config.yaml
n_head: 4
n_kv_head: 2
norm_place: "pre"
positions: "rope"
qk_norm: false
tie_embeddings: true
parallel_block: true
init_std_qkv: 0.032
init_std_o: 0.00628
init_std_up: 0.032
beta2: 0.98
weight_decay: 0.19
lr_head: 0.00839
train_tokens: 441000000
steps: 9233
MLP neurons of a small language model. Each row is named by its layer, matrix (gate and up: input weights) and neuron, and shows model dimensions 16-79. Each number is 200 + 30 x the weight over its row's rms, rounded and kept within 0 to 999. A neuron's up and down rows have the sign that makes its largest values positive.
A block is one neuron, or neurons of one layer that tend to fire together. Before each block is what it responds to, as a language model described it from the Wikipedia text at the highest values.

Two-letter consonant-plus-vowel pieces opening a longer word split into tokens, such as so(ciety), pa(lace), Sa(farova), and sometimes the whole word so.
L3.gate55,148,195,151,215,201,215,213,220,152,181,187,137,188,199,216,199,231,171,164,250,212,152,249,208,202,192,197,160,165,213,192,193,172,169,137,200,211,183,226,130,214,212,221,184,143,222,204,209,220,186,221,211,176,216,229,184,196,171,176,204,239,211,217,153
L3.up55,182,149,204,227,239,157,212,210,197,140,218,177,257,209,199,255,187,181,224,231,182,161,146,194,169,121,258,209,186,215,161,161,198,192,225,217,229,240,218,167,168,152,203,240,157,206,182,219,179,179,189,204,150,201,158,238,204,208,201,151,213,156,162,208
L3.gate183,137,221,178,221,266,228,179,190,182,206,161,178,208,249,212,182,195,205,239,169,247,167,157,218,180,155,204,169,191,180,209,164,172,205,192,182,204,203,238,222,188,264,238,214,156,233,247,160,185,199,193,122,198,258,143,233,217,219,188,195,170,167,151,254
L3.up183,215,210,150,160,175,172,208,210,252,199,225,143,230,240,245,227,167,186,196,215,167,208,199,192,230,233,201,215,203,178,180,194,230,195,165,222,193,164,169,192,206,273,221,226,196,193,224,252,188,198,184,247,162,205,184,206,222,229,206,193,192,188,226,222
L3.gate220,146,208,201,166,194,223,218,197,224,177,179,188,219,173,176,201,191,189,201,223,250,191,181,185,132,169,169,201,188,184,176,203,204,210,176,197,169,217,224,188,175,243,207,152,177,209,207,198,233,165,197,191,235,226,207,189,181,185,246,187,171,199,171,131
L3.up220,155,236,261,253,149,150,223,203,210,245,207,174,254,223,182,196,203,192,240,185,196,232,227,192,174,211,145,214,232,210,200,167,151,188,228,157,199,210,190,193,214,210,189,152,276,195,222,188,198,211,238,147,186,174,156,233,202,188,189,237,137,198,195,206
L3.gate286,179,197,176,230,212,228,226,169,233,174,225,147,182,211,157,219,197,172,252,177,186,209,215,205,160,159,209,197,250,199,213,207,164,221,182,160,155,186,222,208,230,224,205,161,111,159,195,223,214,252,211,210,198,212,180,218,173,227,196,171,163,173,226,179
L3.up286,190,167,198,247,194,193,268,163,151,195,146,183,187,207,193,220,216,218,240,191,225,185,218,205,200,184,186,191,197,222,183,248,169,194,213,146,147,234,223,218,208,186,262,198,152,196,218,238,187,186,176,215,198,212,146,177,151,221,182,205,189,230,219,222
L3.gate304,181,203,193,207,185,217,215,261,194,180,168,187,192,251,183,229,196,195,235,198,188,220,237,207,216,219,265,219,176,251,192,208,191,200,186,123,228,170,202,203,228,214,183,231,188,214,203,173,194,180,165,215,200,152,156,192,211,233,226,188,219,151,201,229
L3.up304,230,146,257,174,183,194,211,124,220,218,189,201,216,179,180,165,194,251,232,173,216,161,163,196,164,225,236,209,170,259,190,157,220,171,195,175,158,194,160,210,245,185,213,217,202,190,167,220,148,211,161,189,174,232,245,236,226,196,189,213,216,179,179,156
L3.gate314,212,193,206,205,234,234,203,185,197,227,226,205,188,216,237,194,206,144,228,278,244,200,197,182,200,224,195,176,172,142,183,227,189,121,224,155,212,189,220,209,227,223,192,258,204,197,264,188,211,182,205,222,222,188,214,179,269,183,148,206,149,252,177,196
L3.up314,168,185,212,213,236,155,224,187,190,210,252,238,194,233,201,197,217,170,243,175,209,176,220,223,213,140,230,206,207,183,178,211,201,228,228,208,215,181,244,209,225,165,212,167,286,202,249,173,164,189,183,171,175,187,157,188,236,202,170,256,240,189,163,226
L3.gate335,199,225,167,177,152,187,221,210,227,253,230,205,160,179,148,203,216,217,180,161,169,182,152,249,174,223,191,182,202,196,198,188,197,212,213,170,158,178,259,179,215,187,191,230,168,196,192,164,239,190,162,102,190,155,135,216,194,197,173,175,195,142,189,192
L3.up335,193,196,237,213,198,190,245,171,240,273,144,191,169,222,241,229,193,182,212,198,244,219,254,232,185,214,144,204,239,226,196,166,184,152,213,191,208,193,204,201,259,173,199,236,137,195,174,204,162,168,176,178,201,215,151,240,165,172,214,193,228,155,231,149
L3.gate429,185,189,234,222,220,222,152,179,202,214,158,186,209,267,197,211,236,195,166,212,176,200,212,225,186,155,187,266,176,163,188,178,201,196,187,145,240,198,180,174,214,256,191,174,185,188,256,222,172,178,155,195,177,204,156,172,199,218,224,236,150,203,120,257
L3.up429,218,179,209,184,196,129,221,160,235,196,249,186,222,158,164,232,215,185,153,245,198,186,156,168,203,214,218,189,179,196,200,196,182,164,186,203,169,170,282,209,258,194,201,237,178,204,218,232,262,178,217,224,231,218,224,220,243,149,219,183,223,185,192,140

Mid-number digit chunks in figures and tables (00, 50, 0,000, million), plus "so"/"So" as a conjunction or word start (Society, Sound, soon).
L7.gate69,230,177,200,215,215,184,190,202,139,172,212,218,203,219,183,254,195,165,183,196,190,254,177,228,174,200,187,164,179,183,186,268,157,216,174,206,161,195,221,190,224,192,206,185,188,219,174,169,242,192,208,194,174,207,222,203,222,173,242,201,176,161,162,198
L7.up69,190,223,200,186,187,153,189,220,191,198,221,210,229,158,188,242,194,205,227,290,233,151,184,156,212,184,205,231,208,191,191,171,166,216,180,204,228,152,198,254,189,178,184,200,207,182,281,187,163,257,198,211,185,181,205,176,148,236,223,126,199,241,150,142

Connective words joining two parallel items or marking a time span, mostly and, or, until, before, during, and &, as in "from 1942 until 1943" or "man or warrior."
L3.gate1,219,244,183,228,163,261,236,225,230,281,159,266,226,255,201,166,196,215,165,204,245,167,277,156,261,170,248,265,180,226,260,200,149,191,186,218,248,211,186,196,190,129,231,175,165,219,226,195,197,215,218,184,225,189,216,161,216,173,221,170,184,231,181,186
L3.up1,180,249,246,175,200,193,207,203,166,238,233,226,206,183,267,211,157,199,213,227,196,198,206,215,191,153,147,212,190,198,186,233,153,169,177,166,187,207,202,209,192,231,168,163,175,225,189,206,223,192,245,212,188,238,208,201,213,198,211,163,191,214,151,191
L3.gate2,216,183,182,223,175,170,190,238,179,208,179,201,186,181,214,230,200,167,230,179,215,125,215,244,208,185,196,210,182,139,194,226,174,170,162,180,152,224,201,161,233,145,213,223,211,222,178,211,161,178,170,231,206,220,224,138,232,217,197,168,168,229,255,188
L3.up2,235,232,184,189,290,250,148,249,204,143,189,203,198,228,170,201,209,210,251,159,185,193,272,233,191,153,174,211,173,170,177,235,208,199,143,172,204,202,209,247,155,209,188,194,179,186,156,211,159,180,225,184,189,174,200,166,210,195,274,228,187,207,193,164
L3.gate8,105,197,202,203,201,235,195,262,197,202,158,195,202,193,148,218,203,231,170,199,221,184,211,231,140,205,162,241,167,161,184,217,189,179,207,193,187,257,197,198,173,185,234,165,232,229,211,203,203,233,186,194,200,245,220,218,245,189,183,220,168,260,203,206
L3.up8,168,164,167,177,145,233,177,225,247,174,179,215,200,224,212,165,191,148,140,176,180,217,185,159,145,188,257,207,194,223,202,179,241,154,198,202,218,187,225,168,232,229,221,196,180,202,141,227,178,185,221,160,174,184,166,207,164,228,199,188,167,201,183,189
L3.gate189,187,236,209,175,164,216,202,217,203,215,192,172,168,154,176,203,222,177,237,160,213,183,182,191,160,225,218,158,182,160,188,140,239,203,240,228,165,227,188,200,200,195,168,158,264,224,186,195,187,165,174,173,238,230,207,163,244,190,240,182,185,188,219,240
L3.up189,214,163,164,153,133,195,177,176,204,282,212,215,205,179,203,194,221,203,147,170,202,202,183,171,177,239,202,230,190,221,167,161,224,238,214,241,160,166,204,175,213,203,251,250,154,184,154,214,206,210,188,189,196,182,165,208,202,163,206,221,191,240,172,207
L3.gate337,235,249,196,181,219,204,192,196,200,219,245,189,168,224,212,184,188,250,225,178,229,227,191,170,226,207,216,149,195,183,150,228,164,209,157,233,246,196,283,179,157,141,196,195,210,226,181,252,199,184,178,134,196,201,186,208,297,225,170,185,177,252,177,213
L3.up337,211,216,227,214,232,197,189,231,192,241,190,215,180,207,186,226,202,202,211,177,242,218,139,219,154,201,224,240,193,215,201,196,227,213,147,200,220,245,179,199,190,230,223,199,178,282,226,243,232,195,157,201,220,213,164,177,228,192,287,181,219,190,211,168
L3.gate380,243,216,163,244,204,231,204,249,210,176,201,201,221,171,216,188,220,198,219,209,248,221,184,196,214,228,205,188,203,183,189,200,259,185,174,243,103,257,218,168,204,199,201,198,208,194,213,179,168,189,237,279,192,278,171,200,175,192,201,142,175,253,159,185
L3.up380,174,225,182,204,176,192,232,219,193,204,208,251,189,190,208,221,183,213,253,237,254,202,176,226,191,132,213,191,247,186,165,210,237,227,171,206,209,218,174,261,171,147,256,225,275,195,143,268,187,227,175,227,186,210,249,180,250,198,228,194,181,214,198,176
L3.gate387,190,233,173,161,192,198,166,216,193,225,198,195,214,189,199,184,228,149,153,177,235,212,165,226,161,183,209,186,192,181,176,162,210,206,178,149,176,210,221,181,178,191,167,177,132,215,189,160,194,226,237,190,202,210,171,190,153,201,161,191,230,146,216,235
L3.up387,186,224,172,192,234,145,155,185,251,185,234,203,206,230,166,180,182,194,209,252,206,200,172,157,196,138,221,211,230,239,201,199,170,139,248,247,165,217,183,155,216,194,192,262,258,176,228,198,229,221,211,192,190,236,204,221,224,192,163,217,209,208,242,207
L3.gate407,255,193,226,214,196,185,212,146,222,190,180,228,230,231,140,205,173,199,201,212,188,202,189,184,140,190,168,160,157,172,212,243,134,187,181,204,181,229,195,205,156,220,205,203,175,230,204,196,183,219,206,170,187,175,279,236,209,187,227,187,187,182,197,185
L3.up407,239,212,226,180,259,183,231,252,235,141,185,175,249,260,179,198,204,202,269,212,176,208,149,162,206,223,242,159,231,105,177,188,198,175,182,238,203,195,231,221,207,200,159,193,192,166,149,215,186,243,174,171,216,190,203,228,164,205,204,190,162,207,199,195

Last digit or digit group closing a multi-digit number, often after a comma or decimal point, in tables, stats and coordinates, e.g. 1,47[3], 66,92[3], 6p21.[3].
L3.gate76,212,189,191,199,226,149,191,206,166,194,206,245,208,225,256,221,235,190,191,202,228,206,188,179,203,191,183,226,209,156,223,202,190,207,205,112,190,205,225,153,191,165,213,245,175,236,234,247,209,161,183,197,191,200,160,190,225,234,171,182,157,230,220,206
L3.up76,194,215,233,197,124,213,161,242,211,176,186,181,213,223,165,236,221,201,169,200,228,184,171,174,268,199,194,211,189,195,227,195,195,182,150,182,243,188,216,172,194,149,190,147,198,266,206,158,190,145,151,223,170,232,234,246,169,202,213,206,257,223,165,224
L3.gate95,206,182,243,252,197,177,168,204,223,133,180,168,217,197,193,227,181,187,218,185,275,267,178,193,207,195,179,185,216,197,189,198,205,153,199,204,264,157,203,179,182,200,223,149,150,157,227,160,204,186,200,148,188,224,222,199,215,234,225,179,141,197,157,229
L3.up95,196,212,219,200,171,175,220,240,168,194,224,181,211,194,218,264,219,232,220,177,182,207,213,222,172,222,132,208,128,206,217,148,173,219,168,191,213,179,172,210,253,170,210,184,169,217,155,248,123,237,155,188,170,198,185,205,175,183,200,153,208,189,251,183
L3.gate107,170,174,201,238,210,125,185,174,194,191,217,195,250,174,209,183,226,203,256,131,195,191,237,201,194,173,194,157,219,201,176,209,196,235,186,182,211,213,246,158,225,256,229,171,218,202,245,199,191,182,182,162,242,191,213,155,169,211,192,188,171,218,166,264
L3.up107,243,124,220,259,186,198,240,246,174,177,181,200,217,214,203,231,192,204,214,224,200,236,216,207,267,204,200,185,263,188,233,237,208,219,167,201,205,159,219,220,186,245,229,213,177,185,185,229,220,173,213,225,202,194,186,183,199,235,224,162,183,188,199,206
L3.gate255,241,198,225,245,206,254,202,253,172,205,198,213,180,204,198,240,188,220,214,189,262,251,213,169,229,229,146,192,250,190,205,188,217,221,213,170,192,170,274,228,182,256,241,164,238,233,195,220,215,213,186,149,219,218,281,142,178,217,190,202,203,232,209,216
L3.up255,205,173,200,208,257,175,183,227,152,173,170,224,248,195,211,246,176,214,244,191,221,238,177,217,239,187,168,183,157,177,182,215,212,223,237,223,217,187,281,201,207,251,185,169,214,160,225,172,218,229,234,167,195,245,197,225,195,224,224,229,187,158,243,153
L3.gate294,215,197,193,283,192,199,223,198,184,160,262,167,186,201,221,235,208,237,177,218,229,211,282,219,224,170,215,188,241,187,211,187,209,219,180,154,213,166,194,180,190,155,188,202,185,207,173,194,155,183,231,189,200,256,228,156,211,227,197,205,195,220,212,176
L3.up294,207,187,231,212,165,226,203,185,203,158,127,139,233,185,198,224,186,209,184,253,220,170,225,219,176,210,148,179,293,218,250,216,150,129,288,141,171,232,239,219,186,209,193,184,173,155,227,146,210,165,212,166,228,165,255,254,207,207,211,206,275,232,200,189
L3.gate343,191,148,191,201,187,253,195,200,190,191,162,189,190,219,224,220,176,179,245,187,217,210,228,189,150,149,213,187,164,262,238,186,259,182,183,143,237,192,190,218,148,198,187,112,179,256,214,171,200,136,158,209,210,179,190,223,225,281,188,250,186,225,248,191
L3.up343,199,262,213,216,169,187,250,244,180,200,207,232,236,216,205,229,193,213,209,148,189,168,184,166,192,201,191,185,237,237,184,193,233,193,164,151,170,195,212,196,170,213,85,223,225,207,226,218,184,222,181,141,214,132,194,227,231,232,219,227,217,166,187,230
L3.gate401,194,172,167,229,182,210,201,201,188,179,227,172,235,135,225,170,185,179,170,179,183,179,232,183,184,219,192,212,246,159,173,183,249,220,237,166,217,204,261,233,204,285,200,228,222,163,193,235,168,217,159,193,216,230,219,220,214,222,125,219,236,191,200,177
L3.up401,205,199,184,191,235,196,186,196,182,180,193,197,175,202,188,189,218,201,140,198,226,207,228,232,221,162,171,162,258,209,169,182,178,231,270,191,185,289,222,156,258,188,216,193,231,236,217,167,164,184,189,194,163,236,188,200,218,221,189,183,159,220,252,182
L3.gate423,273,180,132,192,232,191,234,214,226,186,203,199,240,220,193,222,192,212,223,236,216,153,188,224,231,204,177,200,194,176,177,220,217,228,230,175,240,162,213,196,190,202,152,212,237,212,209,271,199,178,225,166,240,231,227,192,201,284,189,191,192,196,257,178
L3.up423,207,223,223,149,154,172,203,192,176,181,226,136,219,106,213,217,208,164,263,177,180,186,193,163,250,218,229,220,233,205,205,172,220,233,229,182,137,196,222,211,250,152,180,227,193,176,179,226,173,207,238,169,200,272,154,191,237,237,191,160,196,210,193,204